config.yaml
num_key_value_heads: 2
head_dim: 96
hidden_act: "tanh_gelu"
attn_scale: 0.102
init: "normal"
init_std_down: 0.0235
beta2: 0.98
weight_decay: 0.1
lr_head: 0.00588
warmup_steps: 408
schedule: "cos"
final_lr_fraction: 0.0
train_tokens: 334800000
MLP neurons of a small language model. Each row is named by its layer, matrix (up: input weights; down: output weights) and neuron, and shows model dimensions 0-191. Each number is 500 + 25 x the weight over its row's rms, rounded and kept within 0 to 999. Numbers have three digits each.
Before each neuron's rows, "fires before" lists the tokens most often just after its 100 highest values on Wikipedia text that the model never trained on; "fires on" lists the tokens most often at its 100 highest values on Wikipedia text that the model never trained on.

fires before: ", ", ".", ". ", ": ", "tic"
fires on: "s", "es", "le", "m", "ers"
L10.up7:509503515487532504478499505543533490498478443500465482509487504520502491518499478476473512492512445420498474488487468500500518480501457480492516546467506516503558534501485468474477466509502494520510507494494502532500511535522487496519510487547465471458496476529451535496497532496529502495521463459532484493501472495492577501481524498489488524524521542496450488468494530529494477523524519485521538456489545483480499475491507512490513539495531502500538484506474570458502539518462469522517481504472477505494493499484502515504492493471534489515491462531477534501498536493522532452
L10.down7:487466498480465540476537472500505500544502553525498558495494531491500473476498556523509485541512521504481528514545486527510513524515485519521482453496493507468447498475512488500494466495495491502477483520493458519439485505458477494504463509486466508582488516494501505501487478540520479524451502524472486496431477516510496532540456512491510498474519477483494489525538506510457556544493502499522459532490480520502473509528490491481512519490509482489495515469514453486502441484516522502506509513489493503571470449521507495512465485509506496491495514497513472510530509532522508483

fires before: "t ", "c", " ", "t", "ts "
fires on: "I", "c", "C"
L7.up490:523519491464538508526514535522560500502494511540501549514517500483485467519519472501532496545518459446501520506445505523531511548479521497490504486489490482491446461495509489489489483497503512520500518529509543510525449494504469493517471501496498492489556508510478505519541501476515487454560505539516526506494474523489483428490497491539442477511502532510521494523472468511461524443522522499478505489473484462507497505501492513523496544494508482517486512459513447495505483519479562506521466477542525513480512490508457493516491486525511514479459491489509447494503518511511479470
L7.down490:501500507511431540470513497519446503510520519470499507488537473496514461481472531518483546498515477462515502483459488511494530461500508517448494500488540482498468549506468558529503482467466512487488521482509490459461486486482527497473490502482525461492569513506535509498462546476488498531486490487505487517498493504446507496483517467469502499461461513482501517473565489499471512515491504488515559524504498474505522491502519478502524505507464466508478463493480497510475513503547482515496564550496527499489526510519508488563485514481474505508510528491460497491522498524548533498

fires before: ", ", "l", ". ", ".", "\n", "le "
fires on: "s", "ab", "y", "es", "al", "d"
L11.up327:453492534505524500469514493545545537473488466526484502498513518470497482494502474465527508501501473478520457477513495459494568481477470496503473462468469494493495560508520470502524459507464469474481462508494491516504493488490474503532501514509472495510540575510519521460522525519507487530503447481491487535527529518506503546497493516499451532472550530489509465472498494548484482515523482476500537477500509510525473510511506484504489504547522508509535478488506548487477548497441543514492516464478493531498504474498490495492485498505500563516498480524510475478466524481478507469
L11.down327:520477451488469490478520468528502534535507510467506533528505431506486464562488493542509500503463489504473529522476526514480480522520513515514492529504474516482525513493572530488479508509508526547483495480523486461505470516489494503477495485471490473527427480494528491484451514486472533473487524497501498446493506493525488550466480531497520516489465480489497510531501515474472542539480451521495451472488475535510525492474475520472507477458520488503522509508494481485542472510486475456475526519508502539547472517490524527506517520510519478499519523508525512525475512533483466475

fires before: "\n", ", ", "\n\n", ". ", "."
fires on: "\"", "==", "===", ":", "the ", "is "
L4.up208:528480548462506485472432518496514497494446472472495553502513537488496481491539503471501493504512553482496480489498491485467497541487494507474481515480413513502496475507480480476482457486454538478491503486503523557505524500528505519453491513508515493543474512512472515513554508491526514515491433484533497482503527517496474511525483482506447519499499511460456497519489492519501471505484514497500472462500506518505504513484540454501524519524544514510573471483493502472502504506480567476509500503508520496500510544513475500545515491475492503513531510520479534461508513497517537514
L4.down208:459536455514510461511508492542532470497468482506496501503502480510498475539531494513448501473477500490498506526472507465530571481510456554503522516524509513514521498522542504487491490506536473492487541486506511496446476522469513492543488503506468489504529492505509509424485491515503466486528461516493475515511457507478513506483492520530460528524483511518455496421471507447488513484510544493505542579511482479476479490503473521477520443497483531484498495522509545503533508518500490537513487498498543528531498486463492479476488498514470518483506524487526478497497496495524487488

fires before: "The ", "I", "\n\n", "Th", "H"
fires on: ". ", ".", "\n\n"
L4.up390:516505494492502462524485469499534476508485484459470559517504528522503539478569477476479507541479521503501486463518499473442550492489479534470517518534488511514424531499502473475504518507484494469477478484504535528527482503506493530503503549510505474574488522502524496501544522522482515514482454497499493477483538506494473492514489519530465512492519489508467460504541485502501503486521491519494474482491473536495493508429518512496460454445555477496508455512517537498506517504489575512486532501493494502495482509488455503488523513519507490482517483504535501494489503468525500482
L4.down390:506517497492469483531486499528510525484492507550462514486529510476489498536447474499502460525532500462503519523497508533476480520520506504494509519506454487514479497486488496474474504524469513549511460519494489529497481447524490501504509508459506494486478476533512485551467449524486495491516448521478520434490497495471504482487528498481513484497522484512501475548457476524427517499507500481487454525498501475484511500437523539513496573501490536554497471450503494523491504498478493523520543479471496496529495536530477504503507510500490489485528485503567531505525531504502553499

fires before: ", ", ". ", ".", "\n", "- ", "s"
fires on: "ing", "ce", "|", "\"", "\n", "le"
L4.up304:514503516493459493520494480524501480482431428506508547505501467525508498499506513498491497510542552485499498506510508438500527509526497536470520491508452489515501502505507491506483493490457518542522511493514486531530496462508506518430484481538483506514508487488506473527512512549508488502434419483503493486494513529497471475535488475514460483480511516525499470535529507532543517474505497488471477461492454532506486467504518470496527481524505519470531496499502536502517502492521495474485510508483566538507516516494490510539504531474513495488507503521466445441505530501513538475
L4.down304:499492514469538516448520510476514527501510545489509488499500509501512476487486491530504550486473449531488501526538491472455496479518540518494503516479532534497481477495474445504520512497497484474521510474487511459471513497479457523551525499482500508494517518515523537502447514445515454506500467496507445514515467479498517548481500502468514532521464472502505527482533479445450509500508523496496510510499492493497498503526499528495474484496526480466458501507504470458515500475452541538516489515548469449501491494519500498503542491519522521479537495525557539503480481484563481525

fires before: ". ", ", ", "e", "; ", ") ", "."
fires on: "es", "e", "an", "ad", "ak"
L8.up136:489507554493531468530542517536548532487508490494463548537494516498492514507501504489513529512507467461476503495501506483473504498509465515473512450444490513526457513481530510493513491521499492530460480528501481499499489484492479516454480498505507479541496486538487482472544532489493524497483449522532507505512510502471497428525525466536450506510503483476454456507484499501493500509501517516487543466476505541484514516531521513475543474517534482462555478489494545484489510501474537502513514492494516560459484490476483555498508497525527513490484469542536475481485512498476542473
L8.down136:537475529512526505502451538524468485486519492510532488475476465494493478507468528486468462525455511507444498527476524506521516502497502501505480533489520473411484500605510519466499485513532514521537517505484503510490486486506524474526549520490492468496508478408481524503530493507502541521493521516518474522474520495481476462486502507506475496500537493484498522520465480529488485512469490477507501495517515532506502502506489513503471479511501511493497510535489500466512505504501514515487446527480537527555480499484486459510473484513506513494449514443485495531545520485505533525

fires before: "| ", "|", "C", "P"
fires on: " "
L5.up506:488540526503502481523430449502459466548535472476523482502502497542472509497504505453534477476527517470501520537440491495535463496516508448539492484543530510479486490502494478495494480498464519547445495510505521493461531476485526499536492532479511517522486499544514501489490477491520500500494469483513521485521529465491494494544511513490535494529481526538506513483505499523497475497503479516478516507479515508464497485476527465532509562499464482509551532495529503506532503509494510446495478493452504523519556465486505491502485462470506495491487486518472535513495551513549467506
L5.down506:524472503480543525489548533522516515456470529504513512525530535482519492525525527529472495538497482510485498500529473487493511484468468561456499481448461469539501509504502518498508512550525453482514503491511466493556469536500490494455500509502482489479513503516469468511509512494508510524542529519481460516470493515524512500484484496521468498466557529475513509512479535459517496500498493486477483455497467488519503492539472544493513449477561525483476468510489548475494497479479515543516462495513504482448438537503466517501496556519500503498487508503502478513476498488485514509

fires before: "\n\n", "\n", ". ", ".", ", "
fires on: ".", "\"", ")", ") "
L7.up511:518490503461501479514503519500513481468449536510449526503523463505506519457473522514487503506484551506494494485511473445466527506546506476500544479519488492534495478489489525486511485494479491517465461492508523556515444468516482522519455485520483491557524523524462474512499500488493510554530425508517517494478497469495472491511496504471486500518516489507468484516480509555520529483518502472509455482481462554483515480487497506491457480491498489528515465497499513492465487539477542476545537494481538519512513548509468516495477516513507512503520500539522457489475506505476504442
L7.down511:478515499533469485481507495500527484486510481516530499496544507502467483492474535470507476499486412497510521493514495443552530515503487513549493510492469526515530486524496443516483525524521478523514520516503494496468520537522481516534551527462520517475517465499496477482485506509495512479481465502469495533471489484502496543480462490450507507540540503467518481486489484497513491466509502468463470514526482446482494506532506502493492522455492499530533505514540504542551509503483506489512492470497616477521515509481510523486512517482486520485468520483500493487458468503521515498

fires before: "ow", "^", "an ", "y ", "ep", "es "
fires on: "n", "m", "e", "i", "l", "ent"
L10.up600:449481481545480520477525488505476539503499480470495523508514505524565520455520488508476512510507467505520438494535521555489545504502511485524514502504498475484511494486517532528493500512526488470508438489512479521520505554541514483505509496483458520504453506496519500473537475533531494512463521529512502483499497428497530458517528490495516489475514477497470503486586465515476502514508483510507524499487481439545482492472478496502512482493467506450524486504522493539526502488476477482511522520519546532485491506516482488469515507501502455509520471530464489487528501478481469454
L10.down600:529528487475562483495470507515556473484495519481519491473496508520503571520504483468481544482455524499533476496450506491499482495514499488462509479495510489492497541486472484493475508492500474536458506509532453500510463489471485496501460545492525503496512481508522523486543494464450498486507487456538499466499535509515474485475516502536435501449519490530506488489505503549538453518462495521500489494509528511501553499488515479486533509511509523523495501495508492469498450534522491473481520490495473516530493524479511540500489472472552514514516550487474501526470545502532548524

fires before: "t ", "t", "ts ", "S", "Th"
fires on: "I", ". "
L8.up55:519518510475481520529465548542495479500492487556446513509508524552475517495513495506521508493505510443502497504517549508533505494528500465453510478465481489539484472482533461493502539524482485506519494488498523499467396482461517490535491552473493490506513478531470499465503517506509519534529468507492526525501474515523504450556487486483466521494518512525483480515474460505488517483494501496475519473491510503556494491464523499507541456458498507540488478517515515487489509490486509487473465486519533529486482516520463509490498504489551537496500490510461481479497534515483486453
L8.down55:523459506512500503487477475483524472501520476513494509471505497474467492451512540505462497471471454510521469484489494509453518507454549535518549538489490461508503559506529519500463459508527490488495512515501499529508480478543508464547482483454480500479470545517513477535520519487513520476444449549506528522506471517516510517456520493426489465503504503483514490530523480534472475518517499478532503522538513494475497459511519524545507531527475492513457485487508480504521495509518499508505513486515488471510509503517501466479548498501493490496520516532560497465541509472479481512

fires before: "ear", "ard", "p", "oun", "ou", "or"
fires on: "y", "f", "gr", "sh", "c"
L11.up505:489468506521544504515482475510509508503484509504430519502516473519482533498495471499469514512498509464478491496455486437470515507503528503498496466508520454527514549476532521498506497532503467542496484522533489519529488467483485463540482502518502501526505498498487504513502507491472495511539501513512490468548503447504552476497511523493559537499519480530467465471492473506488565489512516469514479543501451495504544507476509530511491538479481484514443460476540521498485489491522479479573495470438522528480532521513474515476457502506520471504505489507521526488505495465482517484
L11.down505:504533473535496480526504496513499486463471495525509473470479477504466478504450526471490492497468533492465514466570459493516487515454517500504469558472502492555527469489501492473491533492499496501526510488481480473474505513507483487505514526468477531464515504474492500511505478475518457515508508477515511493508496524529501513535518455469481472558563497470516529498541552481520524476531468533467546480440534547549510517470517476537531489482496474517525522475479484500508512513477512492504515474493486502511511487490497500472483509487548490504524529455478533547496511509468520481

fires before: "u", "r", "k", " "
fires on: "eb", "r", "ac", "ran"
L7.up604:492513497451539508516488508482501521490498500512494513531520532481502500460483518491528526529495448428502519451436477509467477537507496528506504526496538499520493507490461524465443479512521526498500461474513538507511487512476493460536510541472486459505481475506495531481516522530527484498541502549488512509467481531496487478484565486487497509478509499443502460459522472469481520531536543522494529494508468523477519519529445533471483484461493482492499507498466484512522521519473488534504495528521483523466505481497511509511455495515504506557504492526521498518464488486456505509
L7.down604:498546489491502449467514488439495479523490495503492506489469503464470508516508505502528528535503522471505494526491510481483509521481502465442455503567495444518506479537541501486486500495477491572465480484489501516507481457519467499490465500505528473468483538538459445468532555510503510498488468543495551517515543521486529534470526473509471528520491524469520529508454512515489488515480523545506469477529494524502506500505526491495519494482525483521524521565490502485495485504480502503488498511485504444497500499512499480520504482493494508483513524518576491485464480508523503506

fires before: "\n\n", ". ", ", ", "."
fires on: ".", "t", ")", "1", "in", "y"
L11.up296:496469536468529497519498511510544436432465512512485544528542518491492508477484530501487513490529477512502495529510482465466510505491465530520526515536479481501470464485540495513500472504516472502501489492512494542517448430488489481484526482489540496541503524533532448498525495506470507527509449511511490487467479503469459506485496517535486481502518547501474471484487496541478493506519547446523489458515448513463513474492517466505486488525501507487510525454457530512494500521502535480500546493481526486499479478485487487472487483517492521475487527524513465475486552528526503501
L11.down296:500489488518511445445543532510501507519506467517446441494500485506486488527474438476517449536493537499479496482493517503503530532519564504506517468491492530490506514525509492507474527496487504505468501523537520478488502562503457521484515496525468487473500477483469524479474502510507539455492502494498538519499497438528510503482493474522498505523501469520545530505536441516467473528516451505498508512461493475496528469502479513495483558502532468506515460529506543492511456479486496505496520531522515482511479488459476513534492538516464493504519495492534536485488477530503530485

fires before: "| ", "|"
fires on: " ", "ate ", "ame "
L7.up667:464507507487480470559460478467520458502517502500486462494518487521458547510502506470514481459541508478500511486502526487519496502547530474545448489510517506478467484498515474518489456515515504539452487511496532498497514465510477524513503524480497475500508514568521514491519513493477486477476493496520518510505519427508497501502494484485540491526518532571487505520512523531505469489500443499513533492449492535448506497450519492527492541520467500553525512487520496548516499542490516457470521487459470522505540522505498499472502473479514480473504472501522495480519534493520488486
L7.down667:525508464491504508511544534510539541475454484481522541533502492487540478496513503546477522518488487524499510499498467454509505519477448505469524463443499498530507538504457496529511499503488465452527467514526472490522443534511504514482489482522479519473483471526525484504511493498523515528513528521464479517499458545528525541471488479532481493472519481452489502489470501490520480527502546476494445482504513476504518471505473518488504453534544495480511478512467520464485479492504511530528462500476514491488458534494495496530554522525530532528484513491457519532505537519500494515

fires before: "ember ", "t", "ed", "1", "c"
fires on: "ov", "c", "ec", " ", "il"
L8.up729:481506499498543505482499527508470515481493459488524517514527501450523516489466459472503496527493480499499498482475497536528487514490534465519493466482522506486483447487490529461458504537469466521496525461505525471528500485508475450535489491497510494487529507523492494525538486479533507510541508505529505479498500521511510479503527441464479449512516512536545489474477516499450545504499517555481499483495493479495524535495468493513491546458451517448478509492522439516502488533502510473517436484533477528482492527491494525514488491557533497559474468505481520530505500492513487514
L8.down729:499475468497523482524517519520498497490518499498461511455485531501477543523473464505491511532489483500484525497529505475480480499512510511523488493505461529482508542529528501511531551509501518491496525506483497490518515489528485494493499509491488446486519500496497485452488483470487518496546483487506496554515477509491549526467504499472480560449510520459517524530487532442499561484585530497503543499486520515530487495476489497515545462471467521518445486508530496468480480499452478483523478497528513466499512447509484499559529497478441518508483509528529495472505482531510512483

fires before: "h", "an", "duc", "an ", "n ", "v"
fires on: "o", "ro", "ti", "ap", "us"
L8.up366:454513477473509527472515503508516531492474515484499495506509519517487494483498514518511519489466475525494516461496493498540493527508493521499481497514576552515474443473493497484488510511495473525496489499509486491520445499435469448502474531500455502497534497502521516498519472507500508508503502554492531511487528492475540512550520506472486502483490539496489468497546520537487512539517560498496501504477496509527549488521462511482519435499538512492476542498491482543490506486485513474442462494559485506482464474527489510503484484486460505506441506510482506477456479491476466549
L8.down366:528530521520521465493514472500470452550509468498506463487491488544478461525530474469490497496534530518489493516519504504479444505495559506466551493527500492470508549498494530545529474513510504484520482506499508462480498471469540499469463520504510492505494537505501524499518464526526517500510510507485487504535510488486454491533468491520505480510428529487502522481513492505472516506460522502526484473486524491482517498474497446475492513484476470502537479520463499437522494507517486513526503514465492522525498563455535499492519512485435497532505489478475537493532564497512523492

fires before: "t ", "ep", "an", "an ", "ti"
fires on: "us", "t ", "os", "as", "ap"
L8.up767:450514499477517499481482502490481514487478492509489489499532537488521462464536518454524501508541448495490532449486483529556479498533479501499460484485534513496485468478509500522461475507513498501481515442503547487543465505501525489513511535468499493515543492511545500502509514522523482483550508515507521493503520492482503489519476509498491455510508493473504490488473546498520534519522536512522555503473477521529513510514432497497519462469498531529503543497471526514515512516450538482469498477540469515475486434537494501484466515474459504510455506533466519530461479489487509511
L8.down767:502476469533520533475485487482458453529506495509522503482492514526490537465531526456496498486459488507508502453557537467500483535440525507470514460522490480513494482462539488482501478531500496498547503497462491515506520503541487454507487532499515468492528506514473528496497502512498484519530505497451497481524541523489517501459498499488527512485501511497513500535513555488475512446456499537459489468488529524495508490520502543494541486499453490495464500512467510531439508500471486479504497476492518469519507497478493513514485488509544531518525548456488491516487543471486564538

fires before: "l", "-", "ab", "er", "b", "an"
fires on: "Al", "Am", "c", "est", "il", "F"
L7.up548:482490495516484520541491470461499497502429513516480502504503474507476504522436498481495521517542495507492500480482517489520487501513507492555467473511536478535491564484504517506534489522493539514520495515515498529567523467534507462520502530415490485468507499500476517548478495517521484473487508546498510509516465434527536463543530485509572528505528502501525507539499501524475508485491471524498501517477481483484500505484514498503463471460467502533475495472508470528507507499500525449502524477464472516494500477540505485499494500454502532533508485517478487468506482508464505511
L7.down548:529532497496499512489485520526480518524564487491550485482462532491499471517531491530526502514466495526513520554510498477472534485480465497469490557470494517524483472499513514492514504545537516500466515497480504466454501505487454455529472500544484515548496505491476512518511520491489504491479507447482464483510518484465506502500481513492464476512470512506480487437496480448479521504474521488468524492530502514510495485504485488511546523552522484485442499560509494527500488485492497550465504513529469469487522559484492546505508474476485496492502545438502534496499492510484472485

fires before: "ear", "er", "or", "ou", "u", "n"
fires on: "Y", "Am", "k", "y"
L8.up172:494452518486540479504510512504499522536465505513448450505495501490496467497488457494465511476496462499507492483535504481512521554525533485511489492479506543523541555489528461508504485475504517541488444536511504521580482488500501493500487543499464501524488503503499523504456471514512501515484502470521473519495518525495557451562489470480499521518525455496507473499496508529522504517516480535508475514473477524484525525502461512487494520485545542542490495482493494483493513540495491490508488441481538502481454457514480494501496479524494517530494452496516500511539444487491496463
L8.down172:488528482500505489486482508477500517467512470465556507485502476502485497519472508495509516489465468504505530504481499515497463464517498493485486474509522482536501513523518540531492531501505552482499519501544544512496495522481504497510535479540521523535489488462486512468523490509538465468483565556511541530504501495501462519496495496497507445483484523509502508547492523512554521423475475501478497475465465477461494502472514467522482518532501518461488501485471550522499501450483527477516472527542497494520530502459482520462473538502527505503538482464474482546530529478466516522

fires before: "ic", "e ", "ed ", "ic ", "e", "t "
fires on: "us", "ac", "r", "u"
L7.up406:470568506496466464500520478515510454485495454559505562521503498522473508468470499487505522512521514517498509474486499505556465517504523534530508483555482482516508498475514521479518497540495511456514483508509489526478503507473522484497499500497494489504560500508499492485513537490509483467535466525512516544504497467448489511557511502548515498511518520481484493501502513502471511491486506465428499492491474498527513480447511451490486425491516433503527535513515478539488508496497541450527487501521523494484534461525495523480446484509488517480484500496497479481497494494506522527
L7.down406:479537536516556519506524467529496489516505476495510405490514498482502489539505500498470509492463485524491516532540506521463472504502479505515487536481459521525515534483499524510508487458539493480512522534480486525483497457509496490482506497503476496526472518477513513508477472473529492497475494512452532500526504503486494470502540482562470538514502484518453509522484494532492482546530509529501489501526503477498504461499499526515513518508501515502453508504475518559483506490556497492494452508469468529496532511453493453472548481467441487474526463442520521494475509507521496480

fires before: "\n\n", "\" ", "\n", " ", "S"
fires on: ".", ". ", "?", "0"
L5.up653:522503500438489450494471496448520436491457481448452489498506517497524565430530507541454507490504506500502493510509497457503519523488497513468546496538471491512506539503501494508508493498531516512479457489501520525495502505496494543507493498501467488557455526509503470455483499495499480475476508521510496521495498508510473491528503497521498554470469486545468472499497495531516493468508539498518478437484468544471497511497543487493493449506543505515557507523499536511500519506505529497508539500455502528503527533507461511520505489495514507477497471517491469473509495472533513498
L5.down653:530492497513502473483507536510482510503455520538431472497507422507461483544478479477497496500533500481501511496534467514490459493532496494493530502491474483505474483513491525511492508521524529495489495518494497535512501420513508500500533515479510479525519509518562466541475481576504535540520478527499527481495441479517496486490507455495491512521520484470505469544586500492472512496512517494523483501480514469466479528498507461485510475492495512500521485455497493509523502481480522506515497497498496519510466512518499530476509542502516481492490484494503537451512515539497499424

fires before: "u", "r", "ow", "the ", " "
fires on: "eb", "r", "oll", "ter ", "n"
L8.up424:501520502436529490530521520436486527477499501496534506502513482487534537423461490453514522510498512460502480483466478520491451509484508529513541497469496467523505528488506470488486492489505483509518503474563511513538470468483510488556504479496482484537503521501485505516525501542535489506497510549493490538489462512476497466500565510482485498495485474450503465516487513519455511490559559473486505449512469488511526477502486488481498477491477520513500524472504492507473506519532503487477465533514523547485517540503493491535491507514501489529518501502433479497480531496488476502
L8.down424:480505456513490525527521486517530494466497530499470506482487533492461466479493550479510543516480488505505513507490507525508504533520514529496465509500548553509516483516545517524489604527436513521517489536452500510479485517465479510495469472513495502468520523519492502473479499508499504460526538528480519455500518524497477491541487470444462525503490509479509503491503486493497459445499511486480503549474464480475494495489503485524485512491517456517497495510478481509497521521466572514491495500553538511526519481528494509473516519473455507526504485503508480501483448511475480524

fires before: "\n\n", "\n", "\" ", "\""
fires on: "."
L5.up655:479480510477476498526500506531484496441496485453489520505504485509555539479532506492469502497497526482493486479508507454462533500525460520476520509515435525509487451494465505497516487503487498488472459468519504547487488486522489545489478528516495496559474530519506480514535538540492500504477456499532508469490519523475515516507531498484490512517516515520472493473501531542494503473503524510541459459489503551502503493431524495497512431494550513472529483465509508542481518529481522526492537491490484522501495491501458504505520508489490507469522476496487463459469542471521547515
L5.down655:493510525485487458544495510485505470500505515526451526506531453479514522540467523496498473504533471473513539496509502493535479516503498462537560467531471497482466525485464528505493480519497513477463485517489513541482514441494498466529532490465488498534507497526512475523441523500476508528507468542494548463507468468488523527492489462484487536499517493507524484530502497512459515483511485530504447528475500490470513501525519477511459499496513540528511500478514539526506526476457497533497471492475501499536504525492459523511526494473511497472522495481522467424525491465520511452

fires before: "e ", "i", "e", "st", "6"
fires on: "u", "av", "8", "7"
L7.up612:490525489501504456494521534492471498484497515515483559492508529504475523482449509492439536525527499480491501491487524493541486511558487462535502494513513533509489508474461517474454494529475462496546516537518493529492543508538529466487499471451531517484484533514453518469469536501521469489503506561499503486493469484511507530484462442492526531483548499497498511527452491495509493491480501495497480517496504455532493509478499516484459452411494508492527505483514492513478486544489500471520514501482531519499514528467519495505515522537494510540481491509486492530511508496458496531
L7.down612:498534539472531480529481511492501528528542472488485475455481515504495506476487486438518514502540579495506472545492517494471474487512526493530523552492503518499495487485537502481497486531506493528499522478463487523449516485541488508549487505494466493555524504494504505488513495482481526539549444462488510492533486483472483483476564468487491483509525499501474504489488495503477509509486548516491505437482532510459508489449499509519518485517454480504466543483482490508503536505516479493504474505518517529516527516533472479504508448450493494468504489493532501474524517482511450521

fires before: "\n\n", "\n", ","
fires on: ".", "1", "2", "pr", ":"
L4.up351:506481502443520486468455459495523471520449503514497537508494505502503523475500505501490507473486472479493487508482470446439526545470508524509505521514472495508479546497491485511488485480487536502501503553489556543481559530492539476512500512509507487521474522507522507500489504475514528506475496485505494484514511493459449490475518492530484501476467469499477499543495508510480513480536483473494473435498477524518483514434516474496501452517516520518514514521530555468496493477499555503505499502479497466504531503508488493533493514518554489432530489503509453470527501468544531502
L4.down351:502508495505478493459517516504502517490532487512461497502487457506497507552480440537444471471481536518508503502512510534507487481530511528463515511530467522512506458518521485466472511522499501489491533494480483492510442468579526526484516532491539502488518483523516502471463536484491501490485483521479516514496484495493534490502477491503517512495568433535467474487449466470486481529506517485476515560530492504448511509500517507504508501521481536524520487486508503529530495506501490488462529505484511517506514461469479493521504539491452491532462476515558521495470501545472468481

fires before: "\n\n", "\" ", "\n"
fires on: ".", ". "
L4.up389:513479496492508445514472498499535445513447454460465515506502507519494554498531491505450508493503520508503493506509490468458516492483473522475546511533508515516518552501516485456509494497477501461504504527496498526496510515497531503528475526499500502545495499513495492458474517502511514497476467501492503532504515456508453480519521504505492548523463489517443480462538499502507508509516538480489500468483503542477488523454526504500469460503522544517553498528518568477500517491476547492483505503445543496506526512454475488530473488478532498481535482529532464476536473497523528497
L4.down389:532509523497469543494533532521477514482437535529462470496497504484485507553477459470450489501525552504503500492492505479456486484514476488493520517486472527511486518524487498468561496526490501512520470490504502534565436433513462509508485521478509480507472467519461497552500496550497485519511445500473481486468516511526489493511497498495497482506515481484492501491448476501481491510508533482518448515487553497492516504444499533491489533521516540498499508488497443533517513502484505499522522471532460507492465509508493524529512540504493482488527500530510526503522539513478535497

fires before: "r", "y ", " ", "u", "0", "1"
fires on: "eb", "ul", "+", "an", "6"
L8.up451:485531473434530487514475519455483505500467517460524448507498485507479487466476484528482522540512456485456483481485503550480481538486488495498543513500569488508474494481529477486447526492495507531560500491518531505556496496476482489539498507449473478531512487481492524504526493539528490501511526516502501496508507503511497485483510451473509485473505506498483476482495478500448516529515549524518522472512484517490525517495431543486503513481499484483493527493477506490499535532521499462491488501542514517477449517511480493481476448545517475549483454494471509487537510488512504510
L8.down451:532536507536480515477525516489504492473533520478471440438465512497517540524523468527515455505491489511464516518477546453528479537493469512465427476508470510457521500560481525541520481490506470517511517508451494543492486531485488484495533479500529484505493489495503483484522499481493559500532475530488523543514478499476496514491489494502495508508495471545547457507479504476500504481489482480499529473495500504486478455516490517539515493466488508519505496496528507455520541526541489478511455492502499466549514492492494507507480511480535483506518542500541493529544499492495545477

fires before: ", ", ". ", ".", "s ", "\n", "\n\n"
fires on: "\"", "'"
L4.up631:511480532443510475466486523506514495499441470543458525504506510514474494509505497488490511495492522477491497455529500435466542536473524522460553498481465505522485496486485468480484472482496537499485461446507518558556493501476487484472511488517489509499520517512502510510555458507530524542481453508528504487494515492490516513502470477523444483465543503491425487511489526477504507480531526478501504479506515520522506498494525495486505526509554486528520449496494494491497493522501521507489493507497524507499484565516470528532479507533531499483501501505531468507453526499508552483
L4.down631:539505515491509506490511501471507524525466498510491532497501512493477476513468511539486523481493490495480494554502501483585534537526503498490518532509481472549483470504501484478529468533499536516462521488510495504480490534489484519508483476499464510501522503478508498505439484496517566492480466497467496514514490480526567549490498479500501484497535508458503494529505475466524524474519478494510433453545517483547474487479512509467495510440517460464494477482479486510511481490546482527514513513519536492500509512495519568459448482533475518463499513524503481511515531516487513512